{
  "head_dim": 128,
  "activation": "tanh_gelu",
  "norm_place": "pre",
  "norm_eps": 1e-06,
  "init": "normal",
  "init_std_up": 0.0243,
  "lr": 0.00114,
  "beta2": 0.95,
  "grad_clip": 0.5,
  "warmup_steps": 356,
  "seq_len": 512,
  "doc_mask": true
}
MLP neurons of a small language model. Each row is named by its layer, matrix (up: input weights) and neuron, and shows model dimensions 0-255. Each number is 128 + 24 x the weight over its row's rms, rounded and kept within 0 to 255. Numbers have three digits each.
Before each neuron's rows, "fires on" lists the tokens most often at its 100 highest values on Wikipedia text that the model never trained on.

fires on: " |", "-", "i", "/", "itions"
L3.up875:127067112140152121110125145102121112153120117116186121108147136105144139143125150104133117182133143155172128103119144105146124159108140127165123075117185107100108165097151118136101123135106117142160136130130143147111097148164126153156106130102154161130117116135110165112142122160102116142139087105093099130095171133113137151153123108129090132106099067089176108148118131185154099132136148145095131120117112146080135097119145134080129149129118142148123113112135133142140115120111099137113098148127143099125187097136113127163170143128146130099087135140117112138106097163119100116130094193144140087149071130099105102223117120123103144150099183140147099119155107095133122141120136141125146106100100124125118134142109125129136172135140100149136124108113132153150150157126106

fires on: " ", "-", "°", ".", "N", "C"
L4.up438:090130158125138142111110144078105143128113134143155129090154133143161139118125135127107145153137123129118121141115080103138143113160143161117087144117121084128119105151106100102090131121142122111138125094125097092143170114139117158145141100136121149180088076173109158097158117095147132163153072138145141114112116125093151161146120109165136114149080075099130068118133113145150154115132125117095116128137145123084097107111150132069118150120143151107153186166128123150082132140135126180114108149131086151134147110151090118154182109126108103120140147142094141125090120123148117139147141126165137139155117130121136106132095116138121116126163166133076134045152124145166113139126156154142109112116102148166129140112131099156138182140136153144104167152126138136137097133122136

fires on: " |", " —", " and", "wards", " by"
L4.up1313:126141126114150113107140123123135164141118111105160134133117179162123117107104105129104127142146122096200092133142145112118133145100146129098119138113116129108133144139106121079116113108125080117134167127149127144143129141134116144198130091120135136119114115124120132141117155106099099125137059079157113103136133130108118154106125102136098130155076095117173118109157136200178122092134156146138123134095153092128113128116126122100129110122149149163136118164162148078151143124116094176135080115158126117162184140109088105141110137120143162122149152115076150136115108112124149136132146128168120129157143131119144146108143138113136081131046145171131129139110141132176134107120076157087136137130132131084097112166134123115173146156142105130151124125122097139107131124113074

fires on: " (", " c", "==", "′", ":"
L3.up631:112185175146128133133118115121108130118109074129162140135152133123206123090059112132152096126112132190161152156134142152146167133130115140141154122073161104126125105099127126082146120158120062074123137120135140126115121120106172114140072149114122123132117133116106151111121120150116126134139112135157167126118124147090091125095086102139110116107132086116154132121112149100109109085194123095115095094117118110126151091114112102137146171132131113100099098124165140114127136104154114140084191158119093166115125097116118145143115113120135135113131146136126148104121135152106131136118143119134139119128102134104146110141054114132115118144106111118102133099135086160141120107153131124073164109118154122150178100117130135134116162112137125167133145109133140151158119165117122

fires on: "and", " w", "ist", "e", "ress", "ct"
L3.up1428:159110113095132120111170148135129097133116136202123123115136123154126144121154139174093131141112098121159128116120142115119088158088107123121146136123213140124115155121139127151107119149100099151172139142137082157124070150134099125125125118087088181120117120156151137149104129093100140130154054137126108128113140119127139129128123109110093136109154083128115062114148129181166105125126140098129133117131148155140128133169152130083150147149095138116142132163109146160140105156138117151159136166156161119151130131120121126138199116116132130117071110118123097135126118163103120115166118167164110115118145135139113111216136096127119118137139151143124125108123140105134125126119161150143123128117053137124147123140126087124125126142145110131173126122105104134141136183115131

fires on: "°", ":", "′", "″", "\n\n", " =\n\n"
L3.up154:135143209134146091166106157147097137100097100110148134144111156082184145124053097138147136154103126138155126124128193133153147147129103124148152102080138111118111126117116118127114134131112100132177187128153111117151118176124145107140151113123106167139102139122093151132104135171136116172140134178155135142086131131071134107104111114165136117134131109127185097132141144131134134101136139122095108124142136119125124111142112078124128152124124118157124110132120118135139148133156116145123176135116149137098157075151121170147154105125123131088162109179106125108118109126153104109108095149191107131152109132093149077159118127159128118158129137103121119103103153125144110131121135130116172082119113146153154116116111145152131132122157102137135101112128189133119124143116081

fires on: "s", " of", "/", " m", "m"
L4.up303:119085136109108153133106144113133166124098125128138137119074126106122108176105142130113128087138088114165090105145102114116143125149134167118119131122140110102095101171170101128121110097143108130152093125112105119138078119167122166123079106096130112164074105156131150098133107118152107138150116139136132143157093140119173124138126071112150147160064100134109136134110096158153112110151097117141087127100113123099116109098140161111158141129102128136133109186164119089105137116128148168154108176089164095115194109108121106126172113151130125134110138126113134103081084128131151105149118124149100106153152160126118125115113127103101124140130117098096101068135134117146176096124150155148128106135166111130116137122074129092133101127123141128099157155119146154138121125105117

fires on: " –", ",", "198", "a", "duc", "'s"
L3.up717:091147153186155099140093109124135117068157112118161117117164142115138111111089129059135145171127123084102131170110117148118171120142062138127145155087142132126080106123119114123128136158128072133158125127143124106110145099115127127150164101138135136189147119154106106129157130181147140123145159126162174143094123140091064153102126126166111120139156130122145116174107114108123154125148105120129178143154130108157115139142095123145174148141141116135123108122101115112146126134165103145104116134166072140127097059096072121140138125097085146122114125128106125106108120184135115148108158137125123124151152125111111104114114143142149101135133130127144138118124156143156134098121144108105147092090109148164143145118152117161144166150120146115141172142117143140118151140142137

fires on: ",", " and", " –", " the", "orn", "8"
L3.up1190:163149152157152083130112136114131124063157118145153103120138149104155140128055120114132143151131070130121159169108125128135166123136071135150138135076127132130080153117116106117138186154134049118172118119143126117153127137111140149110127107111116142195143122093114090134135136135142147137140161143167150142116136158080095126121106134172112122173136128138165133159119126084111184123138138144128150133183126082140112140129116091129139125136132157173094149131123144108144127148172099130108147121150132134082124102081101111151168179100115161119165138164104121141100117172140096141098138135136133118157139158108128125119109156155153079146151124145155145135125132143112143168142134093136149107131128134121112145111149115146138168154125147121116172145125137139101143127127126

fires on: "-", " In", "In", " On"
L4.up635:113124160139099148121137107138142096160095087136159150129167132090151142134123115154132110119143114177194133123141150161115137141085179108142145152117167118128116193163125087146155137111123087155121162107101156152118108123154121163154110104113129125132088112129100172140140168173132131137152100122126158086121132112102142097136117108123146135123082084147129142107094119157111118098124174095120094126138139127076139114114149130110132169120128116134110143146117145119135151164118126137133125132112121117152127115155080160134171096088145148127130160127120163115112106162142120127141114163160135107154101133117190104174075089149113096128110095156101144104139107095137083137169120114143152114096134158099168097126111157150159140121147127133157160092168150125139107117104105

fires on: "\n", "|", "\n\n", " his", ")\n", " at"
L3.up287:158143139131131093130135148106080121113125104087140147138146133108179114117082096137139107147134112149126124103116129116121155130094097110119127150103157124113103163117151130122095123129126093122122187134116137130083107117133137158160129117110108134117093113139068156103106151139119126132138064125153177126118111112103137122095098114138139113146098065102134134112119144139151102102158140142122089091113121097074111096129172128106150163136103117157104108152131153140115146123161104130104149132145108125114146100145093147157136082135157116103144134132147137093103097135128081104135109138177119094176128135071124102147091144119139129157116126177138101097128125087150154102137127144093174088129128152136166094110131121132168126107131164150169095112118142165178143166138077

fires on: " of", " ("
L4.up985:135120091098135143129129115089087155128118084129115122140118151108160130137131148131127141126130126088149114077138128113149132143104120139162127116119106143142124105146126099088135127181160107104125126106131106135123088147160110148139063129136128117145050104104115181142131159114158118106200088109130139109145114143121185116138144143124138115127104066113141075099129098177173165093126132115130074120074171132123160100138113126137138118128128141170122147169140165138147112136130150192155154151127138123179118134146148114147136149122163170100122139155135122081114107134094111131095073160142100108137141129137155116154110144108154109135123151122074104122105115134156127105141125136153141115143127132135165167141108097145127117129140159120159149147149126152151090137104122

fires on: " Sw", "ens", "w", " D", " var", " d"
L4.up1502:136098127134125139135116159106147145127119162109125121145144099138132149128124164132138120143109140120150080125128119121126138131129130137120123192104155129129146163116134055129071124078128100113157127124164131126151068142121084173165118098103155177133113132125134136092117103154121069136138096136145179130138192149088178131112139108173140120171143096140150105143134088153163140166154180134135094135134097154119119129092113063070095120144126143139157119160145153121124156146136116176134136132149120073095173122115152093080127077120115144091142109129123150148102127122103144140134122140149132097133103124128120124100144112089147121143118123134112124137124151140183137114131153154161142090145137140124100117131112107111138132148122130116125129134076128129114130147143070

fires on: ".", "a", ")", " |", " an", " a"
L3.up405:169124177120118123131128132136148099123129083122149128100162126152152141125102114147108111151125145146161147134132152130142105146123078160115128112137160112131103173107151111095095127155077112110135143133143136136102121216171128113129128121104124114139134099154133161122129148176134138150116080073136138111087146138062112116117083131173089089126100066130129131160130158147173130108123122081099126131143105097108133139164110097112146134141117115151134084140111125119122137126183126120129162132101146127120146102121059118146146111110120128125105125133127090108115099157141078099167133125160141077145082151111100098163108126125094133154140154150154126097151137105147156137101104137104156125111120138136099109087139111146145129130139124135155108082115139167124150153136088

fires on: "-", "/", "N", "W", "D", "K"
L4.up906:120161151113125119132133139098147134123120086152122108106125164157155094125153130133146117109143113141142139115127090075139139090118140127147096136116134094084135135120147086095118142123131136116152142093097162117138132135179130152126114059139083120122129141174102172123087124110105142181147113145142096121085112131074149151132124116159140102161103070091143112154131129155158127116131118145122139126135128153144117141137123134084067114162124111136154145172086124152066134115140132147133128144126154131162172094120113118119178156118128122147122168128095087127072090113146078114156126133144107130143129117123112114111101138157106109151104180144093125099143114125117118094119175125160155110124120081098144112166079138154122150147118132155109133098141122147174111158104122

fires on: "-", " Port"
L4.up29:150118136150094131187122136138110093138138125152151129123120160077137113139115080142129110118147119147151146116113134130136159101128172141130130137122173130079107169139131113136177117140120070148131152140096143116080088145146158134153133113129096135155086119123107115128135137195137123124172099118145148134102118144109082113185073091139142129115135063062129112135108192124130140116145150121101107098111145108122147096134150159121157136118157129116107138138131143113091111137127095117122124168118168147153140108120096156133164100107113141127130114140122152088111149171116137120143124149153085091185126139092152118145104124135112122136140124112092118070112122071120124110141131134128153116109125124142146137137108163173088131122128128139135145093158129139191077137125133

fires on: " (", "7", " ft", "8", "11", " in"
L4.up516:141125119126104084147132150091138129151072057159135141088129148111147140162100138165127103114137128133132140120137164144121137154117159098150124158113153128124107132129135071103123127145157094137143138103134134133160138131150128163137104124120149119166084115135107155126114145134117114125146088101143132109150163147148132102117067099143134113110111060132117104076123132121118127097167139080104083120116128140105148148117145145099162109120149129130132114159149135117151146155148123172148122161121167140148157131116109191121104118134161160132130140131120155084127132127096145118167134188108094097107151101127169157143123089163129068111119128164090116099170161126164153138163164134090160094120139130107126119162136143126135136123144115144177161116158084135140088128097130

fires on: ".", " |", ")", "7", "4", "6"
L4.up666:138096165153069114100113132129136120136152136142140110113157124155191120159109121162150073146155126085144164156104137090139164127158153123133144131066150135161158145126115147154095099165117086124141150085146096143135123121151121141151148074122119147126081101108116150146134129151106172075137090119138142117131149150137172124136108137119114135154103123100121117137140160149115133119131164144145143085103138103091096125121171141129107165111146114169132153099138146102136114146138079146112148161129086150120136058102099089153119143126115106110134121160109145118084117160098100097142144120188117119157152125088135127139138138098140114130146130151117119092132140142192154154137108148111121142128151133123139119124143121115142157132112153142186145122178141155169145152130120

fires on: " and", "ly", "or", "owever", " or", " not"
L4.up1048:162152135147102128159107144139126102158111058106145138135117128090150152114092120151152133108137161128103156097137124138110134139107149088146169103151152097133105162137160113138142159149076106126105161111068133130134113128144127142102084117117105144162139159119136098133171144152128098138164146102108162141129120116084134160119080142157112157137148118128152094106157171093147138096142156088104090155137107125096100111146108171099150152135146099126108116121120122175114152150162106135121150130143144143108136102149112117147139120124141069142164134131102132065148126149125090152117142164100159111153086118111143129123080101169121144156124118140086133123172150136120152151160110147135168113104152148143088104125132132152119129122145097151146145087078170144157120110118099

fires on: " He", " ", "der", ")", "ur", "born"
L3.up255:121156127143102135111176088096126138127118136143120154127109137117113106152148126157119109119137125092167120082113117129140132111130137106110144171118137120116112134072088147112114140086070133142142160147102191146085129155166114161117132178123136135114159158107131117093118131131126133127123119094103120159140113134173103140147129114139094124065071110143142097160190118143098154132090158114115116119155114181083109150104146141121162094131073155132110110151093158154149094089165122149150139135117142091155153137136122124105143133084127071154126132148154110141104100099098110165122148149160093094142116157138143120133129103147145088152096139148131083104113150099115135112109148121120156118130157096147128117131112105121128127157132137124167138105157098138103149177093116

fires on: "-", " |", "|", "201", "3", "2"
L4.up1415:123116165161122134076105142135093103110113128121171138135130151103151151086078105113132105157124144131143130170121119098138135135127112115121113096125125103130103176150127143152140139139121060115164149107139103129084087121160142128136120119123093164163129120075073117119145158164156140123175113082140159130138121131109127136145125144121079143135157134102149105126123146141093141128135105129090121124135123129122150071174165119145142152129170114087122130122125156127128124172119094117087128127117130149179158089084124116134138082118143123096176109201129131135123119166131090110167118109158118076145119142109116121152104128105161142128120146143128127139132092108137161156132089117125162123093112195148156124114112089135169154127119127141128158112118124185161109145123129

fires on: ":", "it", ".", "a", "v"
L4.up1077:160113160131140151143135139161147102138141079153181129154133151147124149144083126153132154145140143145118133124124111110139142158112103118149175147110172096142120160116136121128127128141088096134123154163145135104111156128153128134101124111114128111116149115172104107109110150153133146147095153160140122135070095136105131096103100124124152119072147101129124140149135104115166167106121123134130143107130130123145112133143132140141130135170135098148088084170100095145115142131168101114128143165145155098154154091166127137157149114090143168108112137091111105070140072169133129148161129191138114129161092175103124126126136137093106108124094087132118115125125122107144107095104181122084128111147163123162165114144142126140136130164132093131184101112070163130122181119102138

fires on: ")", " (", "m", "iber", "es", "on"
L4.up882:107099147111151142132108135107108097122107111156121115100092125120123131104140157120121142128120117128174112113120100139134124112148131148125079142124138144164125108124154105121118159078091152129159114096134087122132135132174111154146110125115117149131075073103130154116143137151135154128159079124100112161129133147147166112144144142164156090159132072172144110127167110157129154138144149088104150149094145120112105169123137164100152172119100122140138164102124123112086133076135136199129116152134192091127135095124164117142166086147173090109141114164123137114099116134110106161166106146168149096135138122098137109132138116105121107156131138108072083097144129140146137115147143191144128127093112141139180151135133123151141117118107164121147127173169134141138109137112136

fires on: "ing", " ", "e", "ist"
L4.up2:115170145122135133119137157091122124147078100128130133133163127129108141109154131082117107115151096114124142099131103137110122130090128066113144137145144126107121147114116101152136146134130124163113139089093120138138154154134124145103156156081083103136125120178144122105115120112098086135159090128103104146103094105100142114157088126122113126122136121158171101072125143121102127105124164115122147116135095141069123128180151105122090107116122096160195176146138145144147145137154135115114148132138136092132126149173093206117116140143136105131116124092131118141137129126134107119142121161131148130164086131132171105113111080186158104151155184141118107138122106105102102147096187165134118115133103102106145108121130098153139118128125058145134138120124130130108134173105144

fires on: "|", " ", " |", "200", "=", " list"
L4.up961:148133133168118123083130123181089108112103109119196158138146145162145159131099127117120145180124142171150106169170131104117156144115107119161172132091121111144100183095122134122126103118094078130134152124127141188097126128127166131156137129130119159152156135102086119132135165161080136119165136119126137111131100104121094120166120119157106121111161119103159123137103118135086127114139135120093116135101126112133141059121080100094152170122129111111101120101133148124160126195126095118092114141134100109135112090088128118162139076110124140101139125189127122160126112159159091127119104112153135106150116158135113113161099143138121098137099137173117141143119120120158110159118114114119149106075145141134125115103117120143140172123152088137130151105103138153123136148117113

fires on: "er", "per", "e", "and", "ist"
L4.up498:135079124116155129125134144142089140140123141138151155132100126196084117124163119142129099081137104165133159164132111109112134132086133129117131129148145166113101131133188141141100120133127098117095156146122135152125166134117151104131134167085111099119149081162146122102133109139107124098139101130127142129110113112115139121122068034119115136106130143157108114067111134126140110098151115082162109106141147108117093169192155133139132109125128120073198143178111135161150140149180114135147144123183107115139139125140095134132138103086131108167092127087113126130107109138091090138159150116144105126135111103147149127150112129136093119110139113115098093109134099098132128118146156147146140131135138145154162110135158119108145129131143098132118113071118144140147142128124168

fires on: "S", "N", "M", "L", "O", "T"
L4.up493:140106131120127128144159192167121126111143101104121132138105140129140117124129110152100125127111142134116086120151112071162153150119137120103134151103160144111068143107123135141114062099109122158146147137146126091126128155134134125152072134120130156145144129148109124108148126096089143126170099155129119126116114126157154137100117092147180134111155109082112117157117108173159127122149141088137180124082165127157123129098151132059139142174121122108132087156154092133100130112142141136135127150134157074138130108127148114118118134137144099139116186115065068133093099153134106151126104116142140168156142147124078118096133147112133093138099118095136143131111103094125192115117132145133106128130150154099145133125131162128189158153105111155154124099088141130121123145146110

fires on: "c", "ist", "3", "in", "us"
L4.up126:181078155168143111108144141172129105142180124130181132128112167154189140146094120152099087153111126167109114128144139132127142148135103103163175125128185137124133158076144140125135125120111137107138133110117133119163139161146142129112113132097137172138141133132129145156119106146114129121118127146147165124125084120125077116077105138132103142077130138155109143120168155112143123118133126126151121111102113129125147085081111126158146169120096124144176104140121136133118142134170142126120163129153120094096165090133111097081143161104121133114112100110132119102130130141130082132142096120173152080198147148111097104166134127092164123116070106145144125160158128114117144116099134159109122109108152077134154100134135082128147152132135104131140110106122135132119161114085098

fires on: " S", "p", "N", "s", "S"
L4.up62:121123183153118103141128131173090150072114118077147135164072158114122118153114120156116144129161117149132154114168112102133195086110081141116141150133141116134080139118132095150124114136138127180136130140151123110122125112157113128128119111141142129170102092131086076126115149115106108138146128166130163124120161131118138154096136112139165114131109081080112127129120075155126126084176088141146094133129125108137112107145112157088125151130145143115108142108162135106113086140167127123151188151148123152095145102147149150137152143152142121108106159134082126096088088160123117130135125138159156156135140166118095117112134149175116127163100091120129121158134114120152148123097126137124134107090151103179127089133147148127154144130131089127172095127081129130155114129103128

fires on: ".", " T", "\n\n", "um", "ra", " |"
L4.up410:167116164144132123141127114106131156099132076125157125103136109156208150121101147164114121160088169149107139128125125142155128132143086141162159137073160111130107151037138110125088160112072131095163139130131130103132107178148134119111153187112142137163128139131143170098137150148151125114135115160172139117101138138089144111124106120129150121123127088171164138123153133112140130112094114086117109100111131112123134105146136126125157125122110067150129146142115112125119123126180109142079172130130163132140136100151138137151126131122119114121132122136135126085100090132120088140147146109165132073123108154089116117203102133118110115189134099153140116114165116123123122145129124145117141107119146122164117131100104088162120125114128108129125117101136147180140142125114129

fires on: " of", " The", " \"", " the", "th"
L4.up283:112152151156096127107146116123135105115141138129142129143117170055192142184137117148136106111131100132146127125125142137121162100137161159118145106133160098153131123158112118150120123107125095132115110098114162138127139135162108130149113112111142094162079094106125155110130150150142113096149119111121140069095170099110143110115096132115147140123105118160124117119095071140132132090139137115144044120140146142121150079080113126073127128127135136139113150114188118118118109104114155164139119144137104115122125122095060120100151101109109134129108152137133163101115120163165139134112109112121154143151088175110131105127113094172168086141135110129097177077149128096093116144156133124118126122105135064142114135139109092122129167154136162130169127103113135135124134128113114

fires on: " |", "|", "-", "ce", "ite"
L4.up887:151094137144141121118171130133139093120096130110202113088108136107158140137122125104125131117119169148115129159140149104104135132122107085115143127137186136142100169101178169162142141123141051094103102145119153132092091118151128084125106134121159153162172131122108108155142126130126115136180122122089138094113114113161108162100152132136103145088156129123142095151114127124119100130146122093087129123130129080105123112132125147099137121126131142102139096130088160130156125162152100096091140105141108107158090125154123158092135124140141086113146171095126061101126116166121076134146125109122147080135139121130114079148126108127110160133131140125104128128124092116136144091119133138115153135092168157165144126091123122126136133172143093152137119095098131157164170132139153

fires on: "-", "|"
L4.up1373:173093143126120101107121135149134084136094123128172142111153149134174149142079119150135118177110151143143093160136118142109143156095116101157145135072149132109108183105167106138132119132110091131141154155123143160112110121132138151146144110106141164156146126152112157117113172145076111123159135117125156071126126112087104118106095143143157130091136105098161113129087128139111111087155133126100117132092112100114162066143145117104152146116136093138124129105125161133140129157107098121098107143150106100146125097116096145151156101078143124110117116151118119146113123151148095098140094153168092114139117141094140099175077138127117127137136148170105150142115101091165156148114137138139147102071123183128143090124098114159163159127157105143134121110100161153134129130123098

fires on: ":", " C", "C", "\n\n", ";", " c"
L3.up1034:132087188118169120131149123125154143081117084134172140136120147143194133135134134124130124148098161111138116139106160114137142128136092115134176131087148145102091151108110083134094150112094105102142180154126115115114113147141140188143147154084077177133115161116114153116107126160130100129164094138160108133091140117090141135111125131149134111129143090137169101129138121143128127090162102099099109121131128131092128130111153096108119122150137146144107142156126151106114132150159074149133157138125116097119158055139128138117156097110110101080130127139135142121117141159137063116132128153163119106171150160120103107186085142129119114135135113152136076129147127112141117148128150150143160110118117117156141119132120117162141192132148109136118104132105092151150146156110092

fires on: " −", "sh", " b", " R", "resent", "ian"
L3.up621:129158100130130123098144131085123131128124138107151141104097129159111136141122093126111145152124153145117146118121189123138105121105128114132145117123093098115075135113131120116074098126116118142140115098137149095140136106118109116133124120064119132122158152183129126103097128138123136135122098148173120096078162103126134109069101159144132161116206106175128134131119116107143131129126137109165112141169130132153121129095159116100118130146106174157150063134136116125123107169102126133138150168114192118130097123113133104109163058111112120145149171111111117146140141138119130109139131158121164158154114115114170115146123101130149081140153169130141149142085101102084129101180160133126134130117069140148115145126126099134142154165143122124090117067089135132121116137123097

fires on: " |", "|"
L4.up317:131103159169141112122168132198145089113115058097117135157151144098127143133150133117134109110144136123131139142137108117115162178083064125116168116140191102130120148128142167126122119124136121122137134114172137168094145123165156114142084136131134109186138141099118112151139162136132135112153120137126104128191108112149102149138129085112121130121178114168130115109125132134118108117169138105087170134124146112105130093152131144119116121119135108077117123123135135140166108138152103107121110129129139107140142128128045125156139144096122132137138138081132073115121092146129098124139114129138150082159114108116115123150116077172122124150097084150115114143108128101170109134114097127124147122087111138131083123120104115114129120155132105133174082104143087153158152130091109

fires on: "-"
L4.up802:119097134145133127091122115129137123147111113129186135108162150108164134088111093126129088143123106163168088143126110120129159140105156091164137124097137112119098165131146107139137109115118078140168138142124117111101093135166138164149088162115121164145122137134108150112115167158107121102140071129145136099108105098136096100150074109111127135075106108113112099118103137151140131100122119087093124114087144089052150100132114123141153153115136106104131137134130158144144103144114107166117117142130144119143126090093096149149159118077166145115141113147116116103124138185120108097145084185181111081132119107087128099168092132126128119154146140164114131114127122076143144129104140133142148108091130170117156102140120153146140154124137107146135144089098154142154119129130112

fires on: " of"
L4.up414:155113156107108124125152129141099158137114116145131134119102165150167126144143132168121142142120123098177140074141143116131147138115098148131151114105157117125129134113123119096076111141140123101147109121157144132133153175176129186148073086102119126116097127125142158101111121107104094113144077139139111088124108098154182158129148135122144119122086135154124109120118122170171096140113141121113101129127132143149106136130149121082076130109112157164135151196108181106114150155155130191134169148180124101149139114109138100102135139137151147113146138145085137086109109131123117137146088148156121118149129116122144146147125124117142107145099152161129102079159104126122125070139141183132151128117143139107153082157089123114138148158145113147128132117124110166136074124097090

fires on: " of", " us", " through", "A", ","
L4.up187:151086163099124102116115109090102145131130134132153131100150160130144139141130124115132158103152131064135184119118116109109144141147092130126120086124095117130104151184136085110122126157143112104135090120137097130122134127123083154148108099121134122109088125134116146152139121117106152141172054115120083151110134127104175161078150145139141122144126093097154128098121118178178129126155118153108108125102118145124137151127137134109080116159139155125154121155152136109102110150130145142141094167095122172151158119124152109103141157130157113117120141156136121110111079100177110132129118121146080109129165153092151125161089120116120118101179157107124116114104129161152122078128103165136107135101141105142171125138079158152171125157125145119116142130104165148149076139148089

fires on: " tr", " League", " t", " min"
L3.up295:149166138157088104161126175124144127096138098099117121132130143092132136136091127135144088163151127122142129136129154132132135091120131107168148146084140101093109178126149106102107103117094124116158120156108165113120091139147149104138101139135131185171146073157128088098118122165097122171142122116118104125086149140071130157107115119127128121112131070129158104158144131138154138122141118101104144105152101088109140128103098115085133117134117085141129160138053127152133151109182130119114158146139133116114137093125133168165143178123146137132134117141134096104119122160133111100135133148135110135125102116106151096150107148155099093117149130128127098145168094097103148113136129159090190072118159128143122127115102122160148127142122101159143119091143138154156105178150105

fires on: ":", "190", "born"
L4.up1111:160150142129138082181138137149170139127126127130125117122085146187160130136086095143118133162117155103100144142141132126137130159113132111141199140059177102093139137097136109122094098120108103111176145166156160107125089138170119122130153137093114162142151149164117172126107160128078134159131123163137115145085149158125142101101108109105136098143171115126156087166119097113158170130125122109129135108145147143142116127132122113131142131132134123135112087176114150104119122149141063142105152161156132104094126110127146152119131138128144155096091153126102127125107091126133099115156141171142118111196117138107148123115110125102121077155114125149166098140117085133134124099103155109104162102141138129129183112140112121129104161137140099136145098090132120111123119140106121

fires on: " of", " the", "w", " in", " m", " Sw"
L4.up1370:155094124137142125122111138085149124100123163155138162169155128103192150162139135125120115108104088131138092090133125130137190114125124117149158132105140138139154098113138122137104107100106087112113133136108130147133130117137125191139094089121128147136100124103119144172121117158149073106171124154149199108132155141138154098096104147108107121096154118151148086142072113128166141104150138143144090112141098174125152124057129107101086133138132125155108134173162136097090165150109115179130148152133100118140130146114109121077137116141116118118126159122077147092106124128111101121089114124137141108139141148096136126117136096090153084203127113129130136137155149111103139111125125143112150112147154131129156144104117154125112150123139116118109158090114120119115085110156114

fires on: ":"
L4.up834:144091169108116112105130148177133158151109103129129116116113126159153144131074122146124119127130168146129137133134117128147163156147170127143171123074133110128183163134162100093117125129109079148180144140151121109119110115149137148135144122124147144129140143139092121136106170181085108143100147149144155120095137140100114102134141150126130127116151098121142101144161109100114101087112096161134093102140125126119134140102085115146118147149119119123073104195116152128143139125137103134136166122135140110102144111088112119132149114081131142121134138139115138142138074177112119114129109174202107123153103163122112149175101128101095117173123122151116140137162113090126144100110175109091165117135161122162158067152119152145140113157119111137152122116103190127140144112105122

fires on: "3", "6", "8", "7", "5", "2"
L4.up1513:171128126152091151132100131153129121133132110124144153138158152162162139118056131133154086140124135104137127157166124097113147136134139110153151116097124106115181137133119173124131080143105069138149119113139169147096152134140125145127144111137120153160115115115123137146138147212095109119145133084133138140145173112096134136122092135141103117110138127132123095097147173134131124140123161131145126137161140123083085138112143092137151136149146154134102108102129152092112138133148107132126111143147109123107150111090117132119129101139128153127202134134074131124114118144158093125110166124137138093176130154119113116126118089147156105144120203175084125111119140108143136159088090122106143100128162094192115090133164097131109138125143111131160133129087110148129090166105148

fires on: "|", " |", "===", "==", "-", "$"
L4.up1177:147116134129155129137141139129111099118126104098128150152143154096116111125112104130117120154108133179107089136141130112103149148066111123119136133126129134105123171137139143157110099120158096120165161185143135165067119128152133115151145131114171186143142090172101121103130145168107118102144077135139134100146125125109114135112105101106132105113129140098130091132140126153141109146156144043109170120092120075115108092136123139133131143124119118090142123115130130130146137123121082121107126133148160086169157126102108133123171123130131141115133101115113090139059115148137095120179117131160119081154123137117127127162146146125136129158115115155156093141117123071150159107094136132134160133101108169110165100131088081154122136130150102136128118141114065147134158139087087

fires on: " t", " National", " j", " lead", " tr"
L3.up1333:140121170162146121140122162164121102129097111115176127127151160102167145119107123153154119145110125141125125110134154082131167107128126102178152149100146123111109138131156078068116124171160101118138112106130143142099111150121146116132104101140137134146130100163125139133118137185113132144147141168158123125109126183024098113129130156157107105146118096113159113124129176109135114133148139084097078084152078111099132091125113126114140148147139102165131110149129156146131139100176100138125146157117141154139152118143094172176139136094140165097142124124113098092115104173168093137126094147149148136166124163106125096152097149126136120163097161133112122118124149121120141095109134142097142114124152128176131113103138126138122147135116113138123150149141180165134128125137118

fires on: " |", " —", " by", "\"", "able"
L4.up1321:098126074118141126104131105116111153160151127098153129116120127184174128126099143134128128137109147098151147140117125129112132128119102145099121085113178147103112121127132125132096082134114108105134128144164115165112109155175108149151143117136131131126125131129108139102126144110082136139110092098151107123165084167120142111116125129118119123170081118145186109110123128185154144119144137130097152130137186102137099081115118159154141168104146145133155128178116131048145158101122100170126121126131130112176136110131128095128103120145162123120118126124107115091096113124095118125121131154148090152110087156143163103127106136119170092182076125139143132132113092134129119062143099154111135122108108175116147115142104110107153149159151074136156117091112113167108105124138104